MLP neurons of a small language model. Each row is named by its layer, matrix (up: input weights) and neuron, and shows model dimensions 80-271. Each number is 128 + 24 x the weight over its row's rms, rounded and kept within 0 to 255. Numbers have three digits each.
Before each neuron's rows, "fires in" lists the words (lower case) most often at its 100 highest values on Wikipedia text that the model never trained on; "fires on" lists the tokens most often at its 100 highest values on Wikipedia text that the model never trained on.

fires in: "the", "5", "10th", "m"
fires on: " the", " 10", " M", " The", " 5", " A"
L6.up1437:123139136140101145128118097173126133104120132118151178162147155153097170114146122141148144143143115142126132098108184146124154138168129126129142124189108125124098147155130107101099144172102124084084125103170122143115118138142114112093149101134118142109082120129143130118133190142103159135092138138133152125124106152118123113129163107113092097123133123095131148124119120135158130138146108117164100114167128099137166147124107160132149121105141111139135117101140118132136133128168150145110126212099142102160109155127155132154173103140104130086134104140124112141090141106121071135

fires in: "in", "from", "well", "at", "there"
fires on: " in", " from", "In", " In", "in", " well"
L4.up770:096146185133142153118106118099126100159128141123142165121124099107094103075139157142130115114110124147126129157155102108135147153108133131126117161133146125110139078139115162127129104149123176145135138127154164113111141147150090159103121157108124139133141150127157132102116142122134146088119131101152145112184152090134141087097101151164112137101081115077124139090102102119136136111120127180097159128114128150133127151146127108177082086109091131127095162142124115120123115091165107108135111118170111114138116144132117133151119151148155161177133112109167136114082134072147116142

fires in: "on", "for", "of", "with", "support"
fires on: " on", " for", " of", "For", " support"
L6.up763:112095121121120125123194140107160113107166082146116129115101095133126153139107135148125152093113104070164098098120146147106081144139132138148121162132114140114120065120117106166103116184186143114156189148097121139117090121128143120132123117118103154127115135112131134152113050096111148145113146124113115082111109114142136092116103133165127095182155186135112121149169149110114135126159111124123139097128126174115140121134128139167100110125110133130181123127143127105122098086128123117107135145134176115129133152147126125129120130127124123130121125170118148116097177107109136147

fires in: "was", "the", "as", "became"
fires on: " was", " the", " as", " became"
L6.up473:182123124086172102131159158139134134129124109120098113122153144176157127120122112099116149139114126129146144150118126147118105087103107104065096120109127138123126122121110080121145131106156098091111101102136136137090095127059145154174139099142170094141130136171108151105109149099130138130148162124129109122155145111121135118124135151080167161152111145161134112103125135094176126107132097091088145125162123104163142128101152137160100139151130165127151111136075088129134106115125092149143068141142132125115124138132153122120154121152148116116151125126141123083078108091072130172

fires in: "the", "of", "won", "for", "received", "as"
fires on: " the", " of", " won", " for", " received", " as"
L6.up600:117177112064140137115153122123128125125099078131098067109151134137085128129132134071134136100117134151124106134122138122116089098141125110124110116159125098143141105125154156146147096120170126090165099129176151134137143132103128102124174124093093150158109142113120121146171141121111130183129130091118130102095138110096124156127154099063106128153125144147153109137123134118165095139112151121162165153137172115150181111122166107159122148128112126131102093137120159147106096147112128136103133161154145130125166123148166173114127084142158176141112126112128151101150135134112148129

fires in: "a"
fires on: " a", "a"
L7.up1190:140099097094138130144097086113155156116100075108137149090126173105171133095136121130141169182164135151141101129081171112107131102096154137124159094127105095135168176129125127151119166114128096091093121156153183128146165147083150131121128161163154138121178119142114139137152114134143185083090126092143098125074173118153132124113109127106119119115076171111092111145148109155134103152120131112114113113119129144113143145127126140159140103091112123101072181152141090153132131144163137120121100133140141114111115124090093161129119132130101128135078149103109134115125132159138129149

fires in: "and", "while", "with", "by", "were", "received"
fires on: " and", " while", " with", " by", " were", " received"
L4.up1388:142110119118141116176131118156111118131069189097107111118159169111118160072150142131124092153101106125142147123135079099122122100157137106084142127141158065134129160133113117120091116124132106150118113135171103111118136132146077178138113093136139105142142130147102112152095114094088176148128105113169128136148092146104125086129142094132131136097165097112146127145126093160104106111127129133150137153143130165152120106141156121155161141101126105107105113135133107122117135120169187181132164098135087159096112088166101140123121139153127125110169109146115150096129158128141131111

fires in: "to", "not", "may", "can", "would"
fires on: " to", " not", " may", " can", " would"
L6.up527:142119183133147118125139068103127121135103159110112132096141096163144119090144137151166136137122129102095124100100119083174157112130126117159139137145142109152156103131141149122105120123112162121175117107133133119162131149151079137176135102153153127105146121138116120117172112107115126126141135099150119133162165101167150106133136109131150150131105169093121137121094168130156112123118136122112119121150117127090147132128140070140149139159104141098099167186099104105102125116159129142153119152086156153108160125117148133182147160108148132101125108094100096152094119144153118120

fires in: "of", "a", "under", "into", "to"
fires on: " of", " a", " under", " into", " to", " co"
L6.up1076:132125169126118136123133151172146137117129142131119100068134080112136161074122120140153094136106111138149111140112113101139158102137157132133165119115140118122128077123174137136103176169100102127135109152117099103123148112109152135164143126083132105134081094137095127152150124116123126161153135140112153144136146061152131127099151158094146148124166136169150144118123121145095151106187169142143098126122120171110139130096143126123142136118104124116123091122127111121144094129127137105125125180108137130165111148156131132121116111163147114127108142110114131116167093067108152101

fires in: "of", "with", "second", "an"
fires on: " of", " second", " with", " an", " were", " by"
L7.up361:173110120163101085077109127138101131116147106089147094087151174148144108185112146100143136081117126098152126115125117101125111115124106116117133118127154145090122123112135146113177158146173118154159087148129137095120155125143095134179102109155121109116129153161126099118126103135129117134116116127171125114140087124144085132113114117084154112166128114107118109175114121113120124139074183163172097145118115131193110104125120126144120150139150120110113116170120133122158122140113125148123061125129129134092095139135146119125133130174133127151159078144166113114144190139142143104

fires in: "on", "at", "of", "for", "byes"
fires on: " on", " at", "ed", " of", " for"
L7.up1468:109139094119139118155145103186117097117168128126175139134119115105150135110154165126116106120133144140077173106120127152091142131143127076129066202149099119070130133135167105119161160127126139147141104124122104165123160160089123102138157116104127157133122111126109125104162102118156112118123089165152073106143161117159112052111124058094155157117149123124130132145137094153124156114093096110175097137185154148169150113110114083127129159135079108127069125146118109092145110132107064148103140132109135102159128086116096125125119145151131129130098141137098164136121122131134128133

fires in: "of", "to"
fires on: " of", " to"
L4.up709:117106121135165114127123122125204128135121158132136151084112132178155120074138102130099142095135160124152164150088104183158130156138132118088151142145121119117110147109137136139143108146109112144109084120139110118111097115124101102147140145115150148175130086087126179158136077154093123129135124126178153123121174092123155115130082120154090133141118136157133138112110097096136128125117141126084124139125115093101103164136080151129147129156094118126116176130166127150116102120125094171124125101135151189137144122136128123105122141120127074133135124126144100084099109087157124157

fires in: "of", "as", "5", "00", "zone"
fires on: " of", " As", "As", " zone", " as"
L4.up491:147125155145153126098146123081098102123135191115148102045090138148092121157139135136130096124180144119133129107137166165100161138098083110153130132097140129129090107142168138154111124138133117186139093161107140128134134151141132116158125158118098140147149129102172166124156076164087141103109132151122167121132145120110132156136093110153109115123134139123156153155087120159118106129124080089119143107133140058139100130160103149117129154118130107112156130114135108101136160126133124127122104136138123116130154159172130149106146138120123118137107165148116085150107154108157108131

fires in: "and", "is", "as", "the", "was"
fires on: " and", " is", " as", " the", " was"
L6.up138:122129128120124107134123092125121149147140170161075111135146127154152147168108125094108148140126177108139117135120092128168121105126066110149106088168125141109160126089115115116117067084166117134140125095182120154126175099128148143139108106137146129112170112118106109150103136140148139136155148114127111153095138127064135123137146148135082170103130139138166154167107152126167109099119073104155130143127111107134094110159130157172150131144137132130153095144123141107122108104168159131172134155139119116106133127129150166141083136118173121131128137146117139118127143102154116157

fires in: "first", "part", "time", "utc"
fires on: " first", " part", " time", " UTC"
L4.up1090:105100126120116116114142094104144118134161178106123145161097114128150118116102143085112146155113110138106132143160116135185126101131108132103118103106073161129091127104104092155133139106169146140139117141124140102096089110110146132104129125140135102087095157135121143177120145103111164133113175129128113131136119143144143095112116113105137109121132169131161108107144114125155094114112101131149152146095129126098118118153147113128153075135171125146120118123145161130149129144147103123132094087061122104132079134117100149100072093122100144119138085121119122137085140137173149111

fires in: "such", "in", "united", "born"
fires on: " such", " in", " United", "in"
L6.up23:083122108132150077111112080132114111130108122129156150112172087115106102120128129134099131136106122161149164122129110170147127117165105085087129139117179151107096048082119120129099142118160125145151099131140142122130132173153152107141120116142174143107099161112189095152101084106125173125120148126173165141144131124106096113140115138156150063123127109103147161102117138112108137150114150151129133132102091151168152102125106135145142111137121155129146104083155145145162152103129111148105116112110097155136150160158121137136136136159177121164114109089113133117120126132140154140

fires in: "of", "by", "s", "with", "features", "includes"
fires on: " of", " by", "s", " with", " features", " includes"
L4.up703:103107169113138135095112096115147140137090117147114144134104140156110150114124124110141148121094116111150105168105109131135121107113167141127129144127150093125126112134143176192130092088155103143078100095174175169125109119116145115140132151166146101136175116138138128108087099137123150085125143114141077160104143124105122109116112126134108144136085137145103132157109148138151088177133161105136132113141131143123129150122125104150081134106150148117165126152116127140085087133110149174146155102116102128119163158165132171104116136140167104093131105134122141084129183106124124113

fires in: "named", "of", "for", "awarded", "as", "the"
fires on: " named", " of", " awarded", " for", " as", " the"
L6.up551:124128133114109169104124134102125115100088108127112111116140121130142159151139102110131133119099139134140108172123160071078161133159134112147170116123139086113127104107114144085116141124158131144101128146173146118104096123099141120135131124135119157094146093115120116131118102119128134142114191085129141131130101138144102105093152121127116133130123175144126125144098117122130086172116140112160081117091130150120064134141120132156154183136143148132165073140123127119132099108153141154114103150130150153138095154105195105107131123151132082100141115146147124139099104095091139068

fires in: "an"
fires on: " an", "An"
L4.up82:156076119156115137157113182124122181116149116100091123177123131111091116116109117113089118130109161098109128164140140141140127137080108153103156110123138105083139143101097099117111132131152148156096125166177127099140100136118132115121174195113121146145104064172139099150181160106117142093087135113132129115117087131115152154127111129112124168116103105159110104160130069145114175166146124112108142115104099133109119173105107109178105158141111133137158130118111143096118129114162127149115121146109159092125128122107165100158120139161138089126104138127112139155085151145175108151

fires in: "as", "a", "the", "an"
fires on: " as", " a", " the", " an"
L6.up1465:173113121124124125095144117095131081153120131102081116119109097133122129133125139096137146112109154147159127163151138121180133130131106154103117110143116140165111121084088129119168086162091137120165144156140134157126115067145156125154121095100132105143153152154167113096155143099137133159168156111149172138132149134111130129119125119085137138101109167126201077146117155110139108077143100095096184104084097083119134125124131141146154147157152144135155113102086089142131137127107130143159123153104120116162134106080185149141116100156093129131131150092150116125115125136130136115

fires in: "in", "of", "the", "by", "former"
fires on: " in", " of", " the", " by", " former"
L7.up1321:057123112100170158117097115138115092131152152151120139118106088114095115132122123096140141121130141141127119088122082168078156132096124153157098142124121112077167138137130148138135133120145142152114123165160107166102114125127130159136127140120139133145129140183115134143132128123175150114104172145115106173079144120081132114177147102119098145144140149125119154113157133144137125060137158086091150130108116175129146112106110125134080104109129157139101091122168107141138095145153101105120155119117120167104151124103132051147121101089155145139124116125143114130126128138148138133

fires in: "as", "of", "was", "in"
fires on: " as", " of", " was", " in", "As"
L4.up1488:095109161117110178135112136133127132140107121159130155116116131137125131129156107102122110128105061153099109156137152145178114127109081096157165144127128127111054116131161113088102110133088108120153038169159170110143100112150136094142103088097102128099174122135128146130109088118142134141107180115075122170143145123120112147163146112102124110117126132145142145079084141117165122116142109104128110129144121115112135170134128089083155146159166126150166112122171133153120134140113139165139154166126081137146147121191116152114113121077135118126123144151156081147114099136124154126

fires in: "a", "aura"
fires on: " a", " A"
L6.up573:083085151147154113139132125103132113144119141117161132075159135075153167166144146131143157138132094146131138108110169087146103088125139183148116122158120095151157144175122127114123113122112118170087119128140130117108136148108120166114146139133122109136111061150115096154137116131160121133122086148137094162102186109157158105099164124125144125106107150090137145086110088136132115097154132145101132108151085126134142153138073146134142121131117179112118165105172116111143075117140146121099163137123158130123143093177141141169173082124097110121111143104097154131149118095134106125

fires in: "his", "her", "the", "their", "a", "s"
fires on: " his", " His", " her", " their"
L7.up1467:172145109122092125135066105117151109132128112105143106109153110160136138157118158169082120157106155160136126129123162115132176153155144140112147133101132096140126125149137163138126162105128121133134107109134124089097135121129155107125149106104119128138161096122136114158092164136144124131150110172115146183055142174113133110105117144115127142124080126101150165129142108122141139118101116119142105095128196137135100122133137154189133107094125141123118088116143139123095111142226121106108084134125098129098129112129144150133147171150130156131121160098079119160115126145139131118

fires in: "the", "following", "that", "april", "these"
fires on: " the", " following", " that", " April", " these"
L6.up1206:128115124122135099158123135125164172143135147107121120141108159148122131182123122089167132124153145118094106119152111128121171144104133158142116092135133074104091143120113123123125154087129115130114096103148131141081100100102155124159151117161138143105179103113144141096094136121126145051136151128149119151117133122135150165108099138177172157145123143096132128138137127078125138187142135106107138146164138127141120125163139146081127145111102092078120118115099105101143104132149167131136131150112118111147108161124139164151155126108164119160105181148115137132119098161104113097

fires in: "the", "a", "first"
fires on: " the", " a", " first"
L6.up168:156163139113140135138136098140145153126108126116134077146136157120115111100201110143121108123168170106129111139109146117137117164099132154112130140117145122121104119144127089151146121120112074085131096117179106120144132113103118134146172121166127117116143101115091116087093140127131116102138096102138131152140144153102120158111074084100133144110076128147120126095128137141156107145128130105171123124138164154154125086164131109108137133086110069121148156130164143130136087125162130210090151115158140156140122092184128126099155183177095106120128128128112103138134121117157175135

fires in: "and", "in", "was", "were", "billboard"
fires on: " and", " in", " was", " were", " Billboard"
L7.up771:144137074106090097145128111126168120129128125113094115123164134117124092133156087157140137156112108102124112148121122151152144068113163158151123087128080116153087122155142184170102220125167128146172091096192092146108103120090120121152110114117134115114135117146141121122099135096099162104133142124133137123145111105104132141144136130143082072133134137146148114117135118103158148168131146139139100152138130128100159175121125091152122121108114104155119126145152133133095138123101147135109108165132121138091103126131137111149124127135155124159055117150110088100164096155132143147

fires in: "would", "can", "not", "to", "may", "will"
fires on: " would", " can", " not", "s", " to", " may"
L7.up407:126129144147135102132113114081160140155161121114134123105131140085179156092123110133113172112105103188107129166082108132123093131144101130129146095130108142111182098099115171119114160096165133119119127123147155147129150147152138093140165156177142141155115098106141089105122118149123124096109126133136144164162120085108140053109119175146107145104130155090126122130128147150139125111105102116124111088116109101113148080097108107149122102120119141132102071154110098129177128095147170099125153125134113126131160159129117136128135139148145109113112076130089108155136171151141145139

fires in: "a"
fires on: " a", " A"
L7.up1471:104122143090128121101139163142152132141142135137107143110121138101147132117101132122158154144178104127127105110140107146156151122112105127143159102127109090142130124119136126140125155137101086114104154169132103149133127119109065164147097107086108148111075103139118116114137127172134188140080139122142120119102111127165094129135140102118102087083117166105147150110136128122125105100127167135144166128153117125110154172099129172105116159097145135127132142121108132103089116136155133121100123146129126114128176123114121148184113104137130106099117118142123123137184082142099130134

fires in: "and", "were", "would"
fires on: " and", " were", " would"
L4.up235:162114104147135119133105135124120164144147131113112114160130102122159129147112126103110079105125134149101112121133128097166119111129164133095157122185116144140147137150108171166122141143098139132123134120170106125144124128147095138159120142147151105115125150146120132166140141142138086155126159120177150137153172114090137093124161137128128150129127142117175086181076144094130156098160119118088111130159122097106107151127109121129147104104130108105143173119119127119138147108151121130151088188117185132132122139088108130093116112080155125135061141150135085128107112159130128117

fires in: "on", "of", "to"
fires on: " on", " of", " to"
L6.up454:130136118117146062098136143173136129115166131132177123132140115096156139144134145123115146145111149109139139100155141168117102098121126110134134134154139130111136131107158168118153167143123161148081101117152123108129111137119079143163118138106122164096119160080132146118153071115072155146167123110152136117116119144160070139080109169098133101145123154138099109123089109129133162139143119131114095124149124151104131135141115113121130115129091088132118121137120123193150107135075155122123188141136129138140121174147146125145142134132122113149142132125145100136168143095129128128

fires in: "for", "on", "in", "during"
fires on: " for", " on", "On", " In", " For", "In"
L6.up523:152124185124142119086100148146155133115152083130093104117141112124115145112116119149131133126118123128149082117155142134124119110091171148127120137146164156097136098096114153137148180176128110150179104132106142121108112140150124158151182163123136101138119091104124104108080066157129127144113157154174166118119124087087113124094080154114101144137100143103108123089141124149135141116153170096106140106079154177117120121104169104160139101145138109120112137118128166144089076144162112090124136153135152124114140145147123095159131127162084155169117117135080095130088158136118140101

fires in: "an"
fires on: " an", " An", "An"
L7.up1232:136144112140110092156145121082091125140128096145104171136110159108139141180183121127115121125117149088116103146146140089140133143108146159102115125146142141136135147142112085117150128125105113156138097148136157146126142109096139120159150121101118131132177100129109105148137116125142126167128115113150145080132080115096173102134100094140145107110093087108179121159153141106174119128161115107158137158151176108115136123151121130167105114104137154139153143099089131139139108158124144166064132062123149137144135126131138118136163135144150131138085150131131132122126133123142148138

fires in: "a", "in", "on", "year", "of"
fires on: " a", " in", "a", " on", "in", "year"
L4.up1501:112113108158140140128112114137154114135116081168122106096103102133113111125151121109115082118119104119164078124123114115130091107139103090183121145139114102122101134135132151124095101121112103133137140139117131104130145142139153125155115137112153134156158138127118096175065147088141135154178140162130094081130132131116099124168113136128177103149121073136122183142133134129093103118104162084130118125162140086132188138157153145138149127132125104142127135135139139134137088145131112129095109111117156145145176140132096118123127108151134146155113071129136112120170120144096147159

fires in: "in", "the", "on", "of"
fires on: " in", " the", " on", " of"
L7.up449:126109139123146166144146088162123103125146119146159151144111141095129098066136108139153153088119118184123141104141096153123116136111142101109127124152101103074161087105124109100116135093116147132093177084137136111106145113083121084087128120137105141078125130109143117107128145146187159095134155139105107115117126124147143139122140136111072148139107104176104122086138117144127129160099076116126136177091169172112188137134132164133128128147121112139137133190097171128131110134114137082102151138099149126101125091142124135201133149149135107173127161145094143126177168134173119133

fires in: "of", "on", "ended"
fires on: " of", " on", " ended"
L4.up55:089103137104167130097122085153141104108209155113132091083137112136139117136139126144125134127112141112119066075137085147120102118153102126126089143150142074125109074078095098134122175138106129167104126136141159135160168102165151101122130123146145130115149136142132113137128129095136123140107130131147114071136092133113108135098179165125153123112109155127135115127130138152149137146123138152143138122132117188131132145088117137132141122115146121139140103122127114120144132131170123124142137121102159161148084123143130107139129114107131149174121120118104131107121084097131135100

fires in: "an", "and"
fires on: " an", " and"
L6.up1513:154075098148185116123125104128121133137158158111126124145168134143122152112166106165130133156129139124103126069151112137121161139104149124130158167137110115121121069127114132123060153141092124106068125152107160139120126120073102095148144129112106102100135127138109133143098140142137180151137134167106113106113146124142133156135143165161145149155114093121176127098073076131128101134131104105106162116120149142093104105085151120155124085146097143095130120105128144123126097139139151124167143096137139110076115076129157081141111123105150147110136088150155095169126148156142125130

fires in: "in", "of", "is", "was"
fires on: " in", " of", " is", " was"
L7.up1429:096089135116123087111143129098111087139105139150108168112115105153138092116121135101127187145130149094092165129171145122156206142148128152126126110126099125098127105096121091090136146112156106083078149117141121165196127116115162140136124152093095160137141142079124103100131095161116134101159138139154092167149155084108126133110080134142125081095169116152109124103092125129145111093137112104092129134120144143133089170146142128148155118155112125116131157116087131139101111131144130139158137098131110147117128134132142105148118112124124116137143128139104131154113127124120126123

fires in: "an"
fires on: " an", " An"
L7.up446:148072121113116140145117091111119140139115203106146091126122120133145140134168122174114164106152132157158075105135141089142149109121139133127131138107112131106125116143117105133133089121156144173135132147140136134100112088102129137146142124126132138108140148130120116134132121124143186104114092109166136118148049147131138102136145140176142104145143116107123135125109119137153143169150144089127173119117104133098085131106155153119172144160174119145130127144115096142105134147110152186126132157096115073108094114141143116169124132116141181170148155142139115105113131126147114165

fires in: "and", "for", "later", "as", "which"
fires on: " and", " later", " For", " as", " which"
L6.up1286:139126125110138150117140104138133094156076143153112115114140131140121152115130131125170140100105133117114090127115111154132132040127141122092158169130093161112113111135122113097131126124129117178095152165111157063117146114132092131143137186128101151141114125114119121158087125161115126129140165113124140122125123168096152111177117142146091093105147111140106127136117115110095102080129099110164112124110140146107124090115143106125115095166138169095153148147141136107136111131128150135122085139146138168140134095092134141149134097184129152123140095188139130141120143113098108091

fires in: "an", "or", "his"
fires on: " an", " or", " his"
L6.up592:149114139096133131146116150083079113113150107113107139176139137130145126117137121144099131116135149116093152129142120105126145099123137133123100151139101124139088122162113122130137093154113109079140096162148146115158145073094121169170134141096155098134135115117184089125140143118159160118099137148158105122110111143105159129110085105131129119097122111117130123130156113109143120146113162098147172145103114111139040123161180102135112144127123134125140147143166166122136178093154109134139108131147156094087151129137158102113118186131134126156121119131136119150111111112155175102

fires in: "on", "in", "of", "along"
fires on: " on", " in", " of", " On", "re", " along"
L6.up774:112114118128119149142147112153142120141088150125145120085120076117102171110157148146114123118095147125133109097095097163141131096122119114146163194139141142104088074124131124118126127165111127143180104128126147154143118129101103121127159084128134127118127146134076137113172140129105115111107143116082116093103108052137129143146133160111130099136100129140140134122150086163112123120124124134158135143126105165112166090120108121176162114136104136057109112136159140098108142143154134119157139106126134105122146168118132135130079144138155114137142139122100124140143108134116136171

fires in: "an"
fires on: " an", " An"
L7.up62:160111179118084170136138108121087146133123160133109100117122129108143113114101132110160172136142163126128143168141132135108125171162147127114172092113128126110154080107120103131134153108116103123137128136149113118100157136133152160143124128137129111132125116089139152180149125123152191117112132130137104080092132095166180068113148097147155118152146104116145119136119084115135141162103163093173106084152122139111102149134148138174133129124150157120113119127077133133180127117140127160112117091105133118162154123122157123119146120156155175127110094149116110178110116122179148138

fires in: "as", "of", "to", "the"
fires on: " as", " of", " to", " the"
L6.up1053:106105157119194095097146113139120116099120122134089154081114140137162139126097144145140153086116155116162105124117136167108135135146122172129129117143133138141106113100085161099105106098129109140109151106148130136148112132128127113125131125106132155107142163125111113168104086134172216128137119153130113075063149131128134096127095167143178138091101158123105074113152148106131107147116110135104105158131149123121118114115123124157139108146122131118201116142125168110159082110148152162167154144120117147123136163138144140121126153097122148138120159113105148134122152120162113110

fires in: "to", "could", "would"
fires on: " to", " could", " To", "To", " would"
L7.up1466:093117186122101167160120104124109091142079115115129139071159118130118139072117133150127109155146096154095136113096143156155135102108108122112112138126155143156143128126132144127109118096180131116172122136170127169118101133117100148163130119094100103111115115107091129137179136145092093099112152137172158086149174137171196101166159119137158134118125205146156143118154127167095165125150150116134162103112117142196103109137163142140115121122090178102102142128141166131103124126131106110146128138098149138158161170155146134170141118120147132128116089134157109137082124130142130145

fires in: "is", "based", "were", "are", "currently", "was"
fires on: " is", " based", " were", " are", " currently", " was"
L6.up675:102135122157095131099107154121143148157138144116093121112083082173128149158148119163109130170121096111119110098153162135145100110111155100126143134143102116174134108147119132128099113150136113162114153078110119124119136138101108140172065132134097146094161159103161121178128106159142152124132123169141127158123115088102150108118160088152125130109091143165128145113112152135164124137152103132122136144157097148096101153116132150117165110101096130137095145133162088136103104120132121141082096112160134119115120132165121166142117158155128070121126087181143141150188164128145147134

fires in: "to", "would", "not", "will"
fires on: " to", " would", " not", " will"
L4.up1258:108150181125119091091147095122137097194114110132131121130112074198133147088130204144064131149118133141165144119102123140158119118130127094107142139116163126113113090129142145101142130109142110115128105111148104127130113104125113130120144127112120114105137172079133152134146091125097125112122133138165164107170130129132138112112144175099130155157127139093135161118110145142126154103184082115089085130139143141199118122102158166172188104117140115118105091158079150141123112109148117102126150165114096161117133132130127146136109130110152121119095120128123151124089134159133119110

fires in: "of", "in", "as", "the", "known", "to"
fires on: " of", " in", " as", " the", " known"
L6.up892:092103132121105160142102121164157092159091139159099148120130111130149131138120161133178121053149115126164085126129103160140146096136133128154105154180119096171116127069097129131093081111185129153131112118104109115157110148130145143131140135119164134132178115102149137127128127152175110105135112119127118126117106104074088137105123103129112126168127106079116148074106101122131151117130168120165134139145138135119122117165118172134116120142111131153123096117110116127111127121132156129137156132117144096099150146111142119135159142141098120143135129111102132141144133131154130194

fires in: "to", "that", "can", "would", "not"
fires on: " to", " that", " can", " would", " not"
L6.up1068:136141132108156146119120090085148169166134139136160172117149128117142115091100148132127117174130078209171155156122161140117109131135109135126129119117159130116130079141119102126150125085141116119080112101109163114118153128116098110160178140156109134120107086125118122140157098148082146107135136136128118156157160118113155067130111142132115145123101140112150128122165161133100162118150128088118111153122152100187150098120166156137111100117124122171122123177120139151104109135118142124136147140099100121173155112145136129153088153100162132129088130129077108158095139170118154095

fires in: "in", "of", "north", "south", "new", "middle"
fires on: " in", " of", " North", " New", " South", " Middle"
L7.up1125:149135147178137138110127097127149123154107156133100136138117148122146139122087134151143074143138128084149129121155152160164105146124158123113155157136110095126128101076156166131152094153118074083119113104131160149095150104122122095139152122106166124124113155128106151170132101154100114146151166152103179135146159141129124126099121142134088116132105119116137141115128116131150163119132129081105123137122141096131120105105144134125092102132150188071106133132139129111109096149113107157154131097154135088108124120125119183125117095156148151115155108161120104080147104176162134144